MLP neurons of a small language model. Each row is named by its layer, matrix (up: input weights) and neuron, and shows model dimensions 0-159. Each number is 500 + 25 x the weight over its row's rms, rounded and kept within 0 to 999. Numbers have three digits each.
After each neuron's rows, "fires on" lists the tokens most often at its 100 highest values on Wikipedia text that the model never trained on.

L7.up547:518471496543461478496488488531482496514536486447485518513485465496453487450501505515491495496488485470476494482508496484476557504476526506462508491491517511510521511524509510476491507503545508460473517547495483469532505505503508513503511518549525539527443513557515501514526514556480497483499483489529500463519494520471497509486562488509505502525486532493504542486473488513502529535507494500471501493491566482457439487519470455532499477520513480471483499482503455436466508503477514
fires on: "er", "al", "her", "ional", "ef", "less"

L8.up228:511491490511482524504486467501514475506515527512481506516444491533504509522486554523473502498487514500504503503464495502496496526554503512542519519473523500470419502481517475474503481523494471484512495496512464491512467520439456494480484478525502512496469444508473540508525528506504511492538502479463439505505548499463510543473510521470503552507502470513522533520500521531492509505532533532504477542541522519495494459498508504523516525508502436515520472478556469512500479527479496
fires on: " Al", "al", " al", " of", "Al"

L11.up100:429498465503477480542482532511531513501535501497519518513455534527471504500528544482488506492499477474488555520431532483477499512507533508492500538492493493497484495495508494477451483507500511528522467583495518478489519504512465486517539484553507496515508514517520485504479516499498506498473512489494460529527482540475503460469490564490501493480505513502456483532531515534512505511515510482486499510524506469482474506496524476506492491491552524547482527502454475472431486525508490
fires on: "an", "l", "ar", "n", "al", "h"

L8.up492:539435479510522443500520508492501509478515556521467508509506588520486541513523522555464529485480491459484492486538501501540498504482484505467494497505516505471500502479507476501514482479558496457477506515478513486495469502535516500499492532493481503520518530440484449468485512501513494454470461490517502493517478515491502494506504511504497528494524452471511476489515507472502457514537456509494478515509523506497541484484511470510461484499492473567533471465484466512495493473520516
fires on: "\"", "er", "ts", ",", "s", "els"

L6.up558:480452542497545476495520505491523495505506498495461482467505498478476500513532515487495527486520487495496481502519550520499481475499485545545513504470488492487502514449534482487487516483505503518506477505525472495517514515503501527534537522424554500523489497491494483505516518515503522512502464485513413497496488503447525487516488538470482508491530507458465494463483497493539454518488487471501532487477507554505473515529508479521529510535532491474544563438468497513527482509517497
fires on: " of", " the", " |", ":"

L6.up482:508535500495507492464466517540527525462488481494468525542554467525489482549512465489525474547476511481468546487464490448488495562526540547528487484485498520500503486503523502513527540510492499481491497510487498478440499537493491507484452474507492465481476525511493503479485524484498457508504518509524499505512503475499500515445484499482551477543539527501477536511501519486507501508519515477507490528539486532496492472453518478509455467487448542498526475524523496508506508491491541
fires on: " Country", "h", "b", " kn", "l", "3"

L7.up569:523485490523481498495518488487533457487501484520513493518496546548505466461517510481524508494470490518464509476439486456509494550489535527491468480492505487475518469480481503459441495496518481482532518521478524549430524485536457486473551515545481510497491522495494520510522496484476493506500464504512501448496519482494484530483504513513460504526440480494485497501493470511493446487507485494467465502539475492483504487537519503520485550536487468520539499489508508514514533443515518
fires on: "al", "ission", " trad", "u", "el", "ge"

L4.up54:506516473472492538528515505534483516485467495506484538485523488469513438500488474499456492539461486511476496505494506475464484504488493557533490512502485563516498475504468500469467530482504546557510513511541488454525508527480519470529478498522542508523516512559512529465497508483468510511538481467511509522500511484490516469508482491508488530525507496505537486493523467437475522481473515546479506523462520550479505461522519521525529476490511497487492455522521492487469537484484475
fires on: " where", ";", " there", " while", " who"

L7.up463:479536483492470538521486531476520528485570520531494485488510473535512504501506460508484520481461482502445513506525500507543501543454557494511495487504482527476464488465466516503514453443537506508509500493498488526481484491506452506531504453557519496509505510551519500496504475486509459475501536519498487470520504481474448453463502560501491502498529513484506439491484492484491484522484528503465490491510511532500495499518535523516479493505490513562516515478499497462517511501471504
fires on: "l", "en", "qu", "2", "es", "el"

L3.up615:514445499521445505510479507508472507513508466504494479520515493501529501512530547548443534484519531448515543547554503472490489485482460464471485502477484500501500574508522518478460545486496519545487503472474488512488514497502475500498508462543501522508480512551517494503496509526505509444518511491507509445472490474500476522499531471466501460531496500469490500490474525526504494547502499497470503527492496534543515504518529481506517514498517509490518483447527478456478478488481483
fires on: "=", " some", " various", " Votes", "Career", " conf"

L7.up415:481443517528472518460472535463482520481555527500483510498520497508490474503500519509491515488540495494518466506534521450500484533477512544480547460492502482476508493483471496424494531480500467535520504520514506488492487511497512513545475478501508485536516494494490547475507434551533505500500476484534510560530534471453534495510492516497517493524512557518497483502522520535496488499517495477519519489501516491466501503515516498492472483527465480515476498522488484557479461463538517
fires on: "9", "ir", "ig", "um", "u", "im"

L7.up402:480504503525464535491476513530486476507468492536516499479498520534481529501527489468512502489472448500495527525516475496482526516522471476501515526500426502525476463506530518506478499518473466497504520512463504467462523472484476497484491510535507439553521514473527505506501489524549470488503503473515518507500497539480508526493532508507467542514457492505484460490520489538489485499466531534546486435523454496522535501502525489500476529483505447498524491483476490453542502451528496
fires on: "-", "===", "==", "ign", " and", "m"

L6.up108:487513523501512488509462459487465478487542532516500537505491495503460516499484500488483495525445509498477548507508494507469546547539471497566470539452506506524470487455485500470509521521510501517473515480509509479530461455459492532484512491500514529505477539483475499524467458492475493493497470469468494546494491472480533522500432470489500530509489470538515518462547447515495522489510498529470518528484498518523497534504507531485506476555521524503469501530487507501491488487493484
fires on: "av", "i", "et", " had", "as", "o"

L7.up38:506555477509459532501532515512498511531502499513481513507459495450491429489474484509509510538475497465480500512500498463531550540488484500471478516492503494501492498519492492532476528492528478480491478520478518510497432494514493486535489466468490470466505485504464484476519519511524490480509444449503487568513444485475488494510520517461541527478516465467518513534493477480479493497494470521535532524505543481508531548511499483512503512471526495488492511463491537463546481516480512
fires on: "ers", "s", "ines", "ts", "ages"

L9.up285:509543490513493551478475479484503530488521539491527487489461460512558480484503493502468515516500501501512460475527509492483547494496470546533484508465455458505523500540504530515463511514561491523490518527503481437521501500525508489480476493509523522496483536497481520469487479523484482511472511543533474539473503514497566514493507513485557511519488473495502465494508482464495491478511504547559498474518475500517491465480489461496520512463484523510550518500511456473504525518511469
fires on: " at", "p", "omp", "ip", ":", " multip"

L8.up302:475464498522534440528497493493485514484515476515525455501505513515442480460502486494499478519492476492515486511537457548519495512449500489504485514544525520531492489538494544503459472505521515508495455511477500449519498460505484524502511540434537509539514475514505482492498469529520476498471487477511477494513493498515486556506454525495504482507523495506492514521517492511470529466509522449499506520448514499487498487534517459511518511495546481484518491501502489467499557542497567
fires on: "f", " F", "anc", "at", "if", "F"

L8.up623:479481519541494540492494503499508510501517532522523442466506525496510470492513539544484520494486519500481474499488533454493486491532515516494529548497438479508484516466519490509511502516464490489484511489501460511504459512474489511502495477539519517503470474508490554534489481464492534514496516481489444506544466467514482498443496556514530500510515502534497543546463452530516465506486506496491501483486507498536469507475477477481528533490579479539506489500454498506467526497500501
fires on: "or", "al", "ur", "l", "r", "ill"

L9.up195:503520497505537493495511469493474465481522506484481512524498518479473539477488501477522545500543494483523498498501499514528460542524503471556524474471513510500491505505528456497481464456499528522473516517507520502498483528499471483501504477515521505477499487498499566502514510493459540484526528494531471549507468519480523531477545524496465531477483493461501518527505430544555507508522522488495489517498489529507474463558471514470537517484550516491531545464492500487490500505476552
fires on: ";", " ", " and", "–", ".", ":"

L8.up200:524489478517493495504517527505496518548478542543521464522538493480509465502494510514510529569495480517513521503439494503516485471481506493540517505518496554509522516552489502498524487534554502537542507548536497490517529552482482493539523521505488462514500506470488461500494467535478493501497504443491509454498459512513486490499475566497484476506520460514492477522486485481487544506507469499493513485473533470477498484507527510474509502485452453480521519504484483477485455537502497
fires on: " ", ",", "6", " that"

L7.up53:486467445512509512493481510520479505479554531479508485514492483488463506504499497512491510495491512528517508449559494497502478481508523474457470547557465443487531491478528490486465495518488491485452492488529472469513486495519520488530501491493492483488487535470487505506514495543508541492518514477472534536469473538502498538508514473465512482455560514499492510492469494500555519489534483469540515528475528498469485493518519490484498536506488443530452526500546510488477538479516479
fires on: "ers", "ors", " players", "ens"

L9.up109:523457506545544491502482504479512499518532520446497499546501532474491482528473511503500460501510533439536529547525490533498489554529495471481495475507496518539522495522499491479477485481498490552506509477481507536513477483443413539505510555477511464517507513506495459508451504506507512533470469481502508499458487509488516550526495528512489482536500497501457503523461487508479508496492495516509472489484489494505492537470484512484483502482516527495539474521502502536489508493442515
fires on: " f", " b", "F", " F"

L4.up578:472465507478508471471469497512474481497489546530497456504538514502486518550460493527523457487532523503489560548479482512475483497513506463451512489487528463510505496480523507525514476517508507491480501519508544517542520525500475495461483529519527503470480517450470525485531481508501503488457491524502463521527500482507486485531464525504458476510490508480492499481510531511506482561480517494469508478473502548508507491530551487505555503464527525519504445459534516497508531456516484
fires on: " (", " is", " by", " list", " to", "\n"

L9.up117:479498464534519513480511510511473497526513484542504531537599489510494514467487493498480532514489515500525526477437521532505498485488464481546546498523478540487518493547490494501512502492483476521541515525501481500519497521455511518518504479535499438530489467493472477519456501507514479487529498468521487485493507519499502538526523530473499522567530501523483490506502480514471497518495488505479493510500507479465480482522518522492495504503470436521536480552551498501473454474489480
fires on: ",", " that", "aying", " because"

L6.up387:477549460504539476483497543553502492505485486502511498524466500511474514506452468528515510469501520441512500461517525487504483536536479505470509515555450510490485443509520519457535502484496527525468487482467499504482491541518520513517496480505485576525522532503483517460534484448472492471522538518496511526494447534498495490480530468505508522486535440500497477484516474509503496517468484520534499477475515525505504496469481512490475504528507532537526535509510481503478508508504478
fires on: "ers", "er", "s", " them", "ks", "m"

L3.up241:522513502478511494491497510498535524501477467539528523524472466526517494520463525496475506523442467478508471549457535495524500512505524490493454510498534523456509497489472474473468504528492556519467498509554495503499507524492520482506491469485533484517496502482468535482502507476491489483494490523490544495510539469480515483457461551474508489483479487483483462488543446506457503466467533512491522518502517495488472489540515476523566513485493502537547518518512477489454532522477470
fires on: " which", " who", " where", " that", " /"

L9.up296:497494474498493506520483521529502505469517507548489538490496525516442484516500526480493553518472510512495492478479509498475510514501478517550452543486499489477524501423557531514509517510493507467435516475536490437486510492481496515471522470527494525487510491520491500479482512481471533477475543503516445529488469494503485532484530501473519473523514492493529509469493497529525507542505524518486525483526509479529498500536484490524514542504486473579469463520470475504522484493472492
fires on: " al", " Al", "al", " El", "or"

L6.up530:498519489493517519468485516514487484479540556513519449469463501483523463475487487460469513463539548483450493482537546485449510488458492501482500479494473492500533523506502518513474521497514530556480541475505462524481524512472527501517487466509468512494487508517499546470519494538496524511496475528525521489535502481517532512500529501494531514528501517492484493489468543509487533469473448467515474504508456563487479504464498497496531499468506476515521452475489550481500513504530504
fires on: ".", ":", "p", " by", "ip", " from"

L4.up251:463534503520429456464477516492515469502522498461499516491473459506516463511508557504469492509471526502505469496505470513512498487530492478500538461487476470492453464497513505526477508497511510494479488517535460463501515508474481543511490486463498494506548496506500498495515517498480478482492459526453493501546491502544514517526500478527483530479493496493463514500496513543514464484556546522592498502509499505529517495517495508497482493491502477508489516446446513475471473494525456
fires on: " more", "2", "l", "ly", " less", "d"

L9.up318:469471503492486485523469494518489485493477501495494488496475490510477534540472531481522511475496495523496472480529552484511502471521483478501475515464523502479497496500523500497409474517504492507505510537458481501511515515519494544446479524517546536491524459512480499497500522518501472521476540546473519551440491470509474513496481492514518508557532510490494514496520464500532443522508487482493466495517493502501482499524481550484496558508505493542530523471562502497555502469487495
fires on: ".", "to", "é"

L4.up290:469531543494499501476477516470502515442453510479464527510470480486507521535528489469535489559534489490504475508489515490435496506517479459515485506486498518501477497513476486495514514445518512470550523505520517494498496483512450504473475499509482530471496528519501519466532506481503507425459502480515499495514475480504522490482530492493500488531511509532458499497527407498481524507518490505507441451523462491466494535482462498500524499474504515496478502523540516502515498500538512
fires on: " Har", "gr", " beh", " gl", " Gl", " gr"

L3.up574:481486500522506478539492519456501491517505462469515531484541520475532470478499523441484494502520501478486540513522500503492470477481522525500432499544527469543528517511542565493525500457520499479480513453504485497495491511504495516491512479521506451520483522502459486500473473455437481500461487526517497515465513519446543512493484508483534529466482483450483559495445511502483487502545528505505468490500519496526519523468515488527518529510488499494491504508497507473527483491489519
fires on: ",", " January", " February", " March"

L7.up564:514525488480457491504488509429487516482567516510510462489470487512500513508488480509495493543485457484575573481502499531465497489505529509534533499508467533542518476534495499487520511494497487512502503510486512526416499494511507515479490486480480466485498499472471496481483483493445519463484491527522543483507463534479532484511494536533491465509475503545476515508480528461495494506479496464522534478481499492507502527491437504454502502514470484545525512496498481507498532505500485
fires on: "st", "m", "b", "c", "p"

L11.up256:509510466505564578476496463474532529524507479458474482524503455539478512509542524474469491465509483467518529529472505502519537482537519487524490522522533490480492494464510511479498528498490512495518496486515483505516533491449506504479481505520535471517465451491476500466529503492481496508534512509529473494485518467515510499474502485473454542487515511512405482498478472508449488494521467471486504492488507455491513504485477450527515494490477482500516475511521525523506528538497511
fires on: "M", "R", ",", "D", "y", "erm"

L8.up549:538532496471511527485487549524513471507496524460489516533468486475515479474507515474500484514521488500473521484521480460497493467456503476503484512496478518534503532522439473499468498528492506448497517520525496526549508476454480492514567486437513518475505512453500519481512510504485532490499449481482475505505487489526516502426468506542526522510526505499485485524507484499464523484484487515519508490500534502488502524493490459541484508519438525540562502521507512528519475499486532
fires on: "i", "b", "-", "n", "by", "a"

L9.up49:488520510536513506496499483511514510524478485496465483513553526494546483503479515497514490505473535497541491482451516491474521497522512455516522477513522503507532463475483485482456470478480503503501519501461505503531532506499532499499472509519523517504458460460494510483503508506452504517492461531515498524470531487499521491470543516469467500525528541518437474479484518519509492513525558531456489504479516453483495548517544483488477449478490484566462533485471512459500509455484502
fires on: ",", ".", "L", "G", "y", "D"

L9.up261:491448477531456456496475505508454528517543502470505543497502518539507494536479493486505519527469519505525529519516484498483494490554520475505513535481564504504522518489510490481461481500504527512530475490509454494532498469488465519524489522493507524482519516477481461520488481511432512485488497512479463484486493516466474528478466515512502497510542476486482497488492506471475501516508525501551472481477502491501486480499585490526542540520547461515511506526465476468472490533459498
fires on: " F", "F", "f", "P"

L7.up369:475574526535464520492488515458480482461516493504498509513476478540513500561543514488503482464479489515495496475484483515525480488479495523497501522508468535473504526502515516534500533511511515458509495538496528499488480483504455521509498478488541526531496457542518450487504530482460480449503496520436482497516489473546461509473536505461485537525513479516462513506516493469453498494506537520476489515537494478495515475499498486495483491482548468523527470474494533514497470515449512
fires on: "-", "l", "k", "0", "es"

L3.up68:509535511530468511502464473485438516487481535460475514516510499490501484526469482489457520525490503542506542487526490510515497534499492523490516511454480465494502461493456511458512526468525494515479507479478510463480483501486479515515456504489474483472512464467523482484550490569510476491504497504510537462515483501478516525509547495516521533513536468532530492538515517478545537468503513532522438507537499501499452531492484496472488479495487507529491513506501523542456469456504480
fires on: "\n", " ann", " $", "="

L6.up268:461523518531458496471507495510505484478479497499460491498452518522473515441478527481517468498491568503514477500524534504453514506489533535519504517499501518480503485529478471507490522510478473528535463504517503506465519498489500512494497549542503517461523434545467515493510489494503500452511498511487503550545510502501481483475480559487530474521485477473481514495525479496525467489504462490517487553471498503445493512513461489513515515482498529526467519486565540489514509538491477
fires on: "l", ".", "1", "ac", "us", "al"

L6.up465:494504485503451523487505505500489536482482477490503468515522507498508530511500522502521532533525553509549501477529531480510512533478462495522516527521567482500509479536507442519531519536479472487520489503487504467524554490476529496481526506537490473500508441523505502502496512506491507481486447463490505492500527503515447513515533508483457518504522503482468496543487469499451467483494503554493534511493514536520531512512499493465432459495536512546487520469496477489515525486456500
fires on: "R", "D", "N", "G", "B", "C"

L8.up518:484491477531485466520547538544511497501479470508500492497508522541497555524432521522497481471469492479469507486495466506533518491515476477456510523526502504490496485456532546491441482534508480510476491462473533430505517497516495460495526518479482511512499540512512520489464528506511499496496508505506491521509512533470507502490490514516505496512500494455495434443516472509511424525503457473528516505499522463536499494502523493477465491526557514505487512486502536494527502525486502
fires on: "ers", "o", "s", "us", "er"

L9.up475:540487463510487488518500552543456524500470528480475473511491481508507447513504508550484525524503523471486518489511477481547548501535503493502528486542472518501507449500544514549509484455527498480481476476482486512518464457516519503485490458481501511509544510491476463491519530514504465469497501496466499514529511544528496515509526469493497521489535516499505498479480446488500503481509487506495495499501453532517533495487498445490483488509566434533448525471504494476509491498527503
fires on: "s", "ers", "es", "ans", "ors", "ards"

L6.up506:485509496478515498490477458506516523549524480486501482490540472471524511481508491518530456509468504535529512527475472514502475502476507502497477475516492516515524473464461508499529492451576517521517517484516489531489497505489439485490522503497524509515527492492513515463470521504509494547519499505499501526492513469548505471528533503487451519543486488537480524449448518450529496538506436511472525462517508544507475512501495499518494571526476505487506487514507484511449527493484488
fires on: "ad", "ic", "al", " Sy", "c", "ri"

L4.up326:551495508478486486510534503507519541488513536488430512586536509485489492486511497511485494502488499510461495486496463528438460472514513516557491499520503504523493482525467459473517485513556531470511494555470504514528491530470541497496508526495505462510469486480488484489506475493517515468522485490483479495488514447542500529493487492487486488546508502517513524441515510498502512523516448494455495507469503500446501500488499492536501501475489456496529505521496471488514490439504482
fires on: " as", ",", " that", " because", "ough", " time"

L3.up353:492476500494494447487498508490505470468493524503470542517522472515479519512525478470461518560538506488489496505509519491481492531487489513496455511494518519454494550513508523497527490458498493491526516500528532494473501516506457497471490510503487482524467512506489523449488443512525500480484461494523501498524487492452492426424488482428529494505520502504472509540538484517509487494492532496503508468498520479485537453520505494556486473515495542496513500520490536527510512449532502
fires on: " gr", "gr", " Gr", " beh", " based", " gl"

L9.up0:476480516495556556505472497475496482477494469497487550515476493517504510511523532527484508498478459481495547532522510493528503492496511520504514483486459485531491497491550534501453500516502486483522514497490498450502547520516494491510496525515515515524515515450466479510504459528506521512495498409462512488513470522536519481520508487515502514473525450507549487503488494518455524506478460530500535477510515509500502489490529524493491481478555489504460471485533420509478459485510475
fires on: " and", " or", ",", "em", "n", "m"

L8.up471:499447504537476506517473497470508506490480460460493533493490532486464466495452557491480526549496499478547487515457471523505518498544521490530516477541492481546518459469451511483532509533507497489507502529498509492484487498479428474509542480399491484505487486493479508485472525518492469472490458500518517486510514473495542517533514527496495495497479504482491492469513509475505485500484550520524490479516470503489497501521474482500461481544501530492541518496510540497501509514509493
fires on: "b", " of", "a", "i", "st", "ate"

L6.up150:515524526522477482499524571481503482492490493502511470489490506444528509493499479513484526475513477452494539515527507489494522470498502504551534474466531504524519501489465511506513511560549489476507445497534495500480514515503487476508446549453486487502498494553464487539508527537502450500503482512525523470519499526518513512479520500475461467507491511450487501504512503537566513521468514444470467478495494506512478511492544527511457521494523494495531477495498537489513469517485498
fires on: " se", "ale", "e", " be"

L6.up332:523470494463504497532490492527516502550519517459507518506531543492502513485488495512509497492573505474478482489479474533504505505459510502498522481510499492492505485411528531474511509474479521474436505499489456527517493542484507473528481509447501521493499485518507505528523485516466492519466480486548436492509469526482536492510490491501531482466500510506496490518449474491530487522571495517509529494471511507535486487543487493485518493528502529475508511482498506510472476477470573
fires on: ":", " in", " of"

L6.up174:480524503511497472480472519452457482516492512454502532513520505504508518500460464490495537487532506505505514470462519515457459493480498486525484508517508526501514471539496547471481478504493497512530484499491495485518518556515484510465485497524502530503497440472511481510470524495459472480506492506475519488485442492534480483471458522493517501557488532495516518512502512527522479550525521455459512523474479507503542506478526536491509491484554488451518536486540495494506514431547477
fires on: " to", ".", " a", " with", "ast", "re"

L7.up351:493528487489551542460488488470514486503506537536520478467523508513473478519491474533519494551475466513492553514511520530542474525499483505472474476494501518537547487508512481518443488537525492508533501482524549481519499551500479469537477490536477469523491514522483522474508470530492516557464494473490484502479520498490521495514509502500489465511554469544477499505507473524523519544445493504469506483513507479505535464510510469509529506468487507461473496514486496447494524533520489
fires on: " September", "0", " States", "ar", "8", "ched"

L3.up60:529554519491504524481471509538506526530483495437480495510483511481532488511487465481451505498578554504496553485492486516524497512511513522524530473450490482509529480473528503464483523467521474488487501495510525470508520506502488499509468522482502458460474470507513499519515504522528488510517483441479501482533485514477507472501527519488496517506505450535514489519514478480523498466548510547495489452520523458453482473480527490456463458512520523492494536483489483529524498509531491
fires on: "\n", "=", " =", " end", " $"

L8.up392:523481493520511510472467502527490523524493546510509463535476488451524497483472486508486498519494525522522513515452446512496479508479518500531494517499473540487509488536509519508532514529536501536525492491555502508507527500494492497525497511544502511509490488465487505508463535488481497500508476393474502469519498500531469463473527547486508515528550489489480487483508529469470484550502483468445498518484550451486501498504515483519541491498451481490493501521532496479498455470524487
fires on: ",", " that"

L6.up454:500496524496529469461492468479508532469537469505489501497499468511479512493490567501459530481473524446513535477475517476459513523509494498563517503455505486520470524481496494516489474493501497517474483508557487531490441486455520507514499517461489491523535484501484512480517532497486483515518512478483484552475511449501481442511497526528542493510532541535449489544529523487510514453487496475476484516550493546517493483531479520511505518479493476526508501497488492487540527489511481
fires on: "P", " first", " round", "end", " a"

L9.up1:508482510474492480492491476497507513521564460484486527496514494552490479520494489521505524519469521501573477513494533520500552496521504504525529524533445539514509452503483495526511499529495541541499525473509470528497488487492499539435523490462503473475492486492490474522480486503510518522504490490494505460475483505473496516528474517566448514512479496473497483505470508512523462527457495506474505445504534520546513512487490488481464505541497527490480445499490553513471485468492513
fires on: " st", "st", "'", "b", "1", " he"

L8.up581:493500503527502483491522487529500504516487503481527512500475476488506500490506504440512541548467494513504495519499481472481497500512512509500506506483492493467509485469539516506480490496487517532491490501458507470528487506518526468487530551468562494470484533506564462501519518511455511454494500509500512507478538488545485535477507513535553504587536520507467502494543494484533527512511504438522442451534499527462540492513510498505497506497479485520510441461516512507519517481512520
fires on: ".", "===", "or", " after", " ==="

L9.up427:527545486569474501520546494510475474509514482513522492505505529535478485523550454504497486525493448528463478514506501470532514512499519535471481437545486479524555456511545496509534535554457497485505495460556504473487547480504502470472504490479504473491506495514503510512503530480529490471478515510508479471532475530475503497490497525492519532511532532510476500515487517507531511480531467505507525485482474518482499492483470488501481516504528535550485505470527489485488492474544465
fires on: "j", " J", "ij"

L6.up310:472515447474507495457550472522504509498515497471483503511527500513521516509531482493516457532502501522501532459531503467465511537471527528512496493528488512524503473547483516505545511491485526541498544480488469513511506532478521503490485470524497474532488509461509503469505464522458510500484507504510466494481453503526488530487506508492492482486492505463498525473536465475510454521493426482465475527480501517511477492506499524517496487500498527482545474507581457475525533436504470
fires on: "ph", "b", " kn", "ab", "cept", " th"

L11.up470:526520428549528517516476542472450499513527482498463527538501515519521515528465477498490452464493464535511483459515515485530534559521513503559472538492530519484499504499533513491532475503513504503492437482515508523499536503546491520510481488466509509451477471520482483476520538533481488477500494478507512506527513483528461461531492517511514524490490504518511486506461490495509493481519530527541506505503485504519507509475502528497513544505466491501511484420496529473513505477499510
fires on: "N", " for", " to", " at", " over", " in"

L8.up397:495538493476528493465499484470448511532485512486491539590474470500465483480496530521517514491523460521501489505512481478511460476488506488455484514503471483513486513488467553512496490496520474485533507531528504515517511522523492489520467484514512498495468513477509600522540503504478528516517467484474479499519483498466493486514484522485480494507490514479498527527473535523463511530525506498497507470498495510460461521527501494471525473488471502503486455459569491513518510471472442
fires on: " (", " |", "er", "\n"

L8.up202:489525519518492516521498518532526447501469495542480480498527464520469505483519534520451525486512532522508483540529494508505499506523521496531479496499539495461522522523487535523511470525480495466552439463518502464519493497489463543515495472493514487503517453522473545511520504481505487490509502458497466472532520510477508514447514473484496513487472486511494514474519507481519475504508563483539483519524507510482531515594475504514502540518472489546491518504528456517503514530492496
fires on: " of", "or", "se", "al", "o"

L4.up9:486511472532518523459516467513483515431464493503520484526498491495510504487500526489533487532473511521505466514498561453517512508498522496531480553480456540507484487494488511501502489515468462509532514522511456498502511534469501534502501492473475498483509533490539479452542451489448546494494468516507490553455483500511502494491476516529530486509514527469469528524456516483491524545485498554539486490528502516478484558476499477530531485532470484513486492486499502508483474527474488
fires on: "9", "by", "erv", "6", "b"

L4.up380:469527494488535503510483496535513478536505491444503483479495470527525453521527487470518513533524512495507556498508508496500520552528490525502502522522482527456474477516509497524490497493526474541467543476473503491468500510488497491489475490535541503509516530492529510519519478491503487481502534494485506486517481482494453470487502568529533446493496519509481471513476502479539480487552484475532460529520497515500455477470553509545522470469482514482504454516510492514509444446518530
fires on: "L", "l", " beh", " kn", " cl", "7"

L7.up502:463523528487470515531483542495496478479537488519483465538527498555492497475462457485521479461494477530508483470528495510493507584491534542498464489544511504497490494515481486490499482506523523511498489480502512525512501482507487467532493480486513501526451480512493555448489487470474488451511511458477485473498497458514477492511503500510510488509524512484507522531461482512488485555530504495501541532457441509514477520530510481516456491496490497453528475522524510535548515491503463
fires on: " in", " for", " on", "th", "l"

L3.up394:461491456543490496500503487454506537504472489488499504472501511490528465525472513504502526502513539496522474490521514495523513435503498459491480493505490485497491516451530472505518483499506529495498505525471490532522523560468506516469492515500517517558490484504521471522538503543479467464508513519515496506517464480500503521495500471485456514580545516495446535465483505525482526537542480509516509528482495576518510517520506467470535507540483486494488473513505486550515492472484507
fires on: " architect", " Arch", " arch", "History", "itect"

L9.up426:528523468548488499486491493500528496499500489517545504464464542521492512484527520494482496526489524536523486500504517425476480496518502533486478476520536471536553511466508464468467492498508495536502512518465490470522531448503448510502515490491555508504492479477556502520515451550524488451508469508540470482539509500498528496490521494477516449489486506546519472531498473532500455505539501517487496470483500494498494508513467469515509492515463510500520502474505506468514439501524493
fires on: "l", "j", " sl", " j", " bel", " p"

L7.up281:496506514495499543519505543417503527468529510475514505470486477511518457514484493500438532476515512519505519520513489502424506481459565517480544495553500519474511475513507506519461512509471497463492464507494488491535467472508515476489527473525524514505503494492457531516499486500574511548499460517510515492543501462508534480507496493468526466502526473493495520518485520502494519477499500503484520461499449500474506523487485501501473517509487478517512462492534506544508534489465503
fires on: "g", "um", "ir", "h", "en", "ur"

L9.up537:439515525530482484491478532491543480496497481491493480500496453514504475503481487545504521511478536484486466474536491488505500488522497524505508502480468465508495536526497499432475508519509499503455477502479463493518510485519464532540537522506481490545473525531525489483468528485511527494523510509523511456500509500539523487499521522471499544523508517532502481514468540508525454471585498477498513515533498493487439509491487501543480474564493491485506508475508478445514488503532531
fires on: "d", "ad", " under", " with", "oc", "l"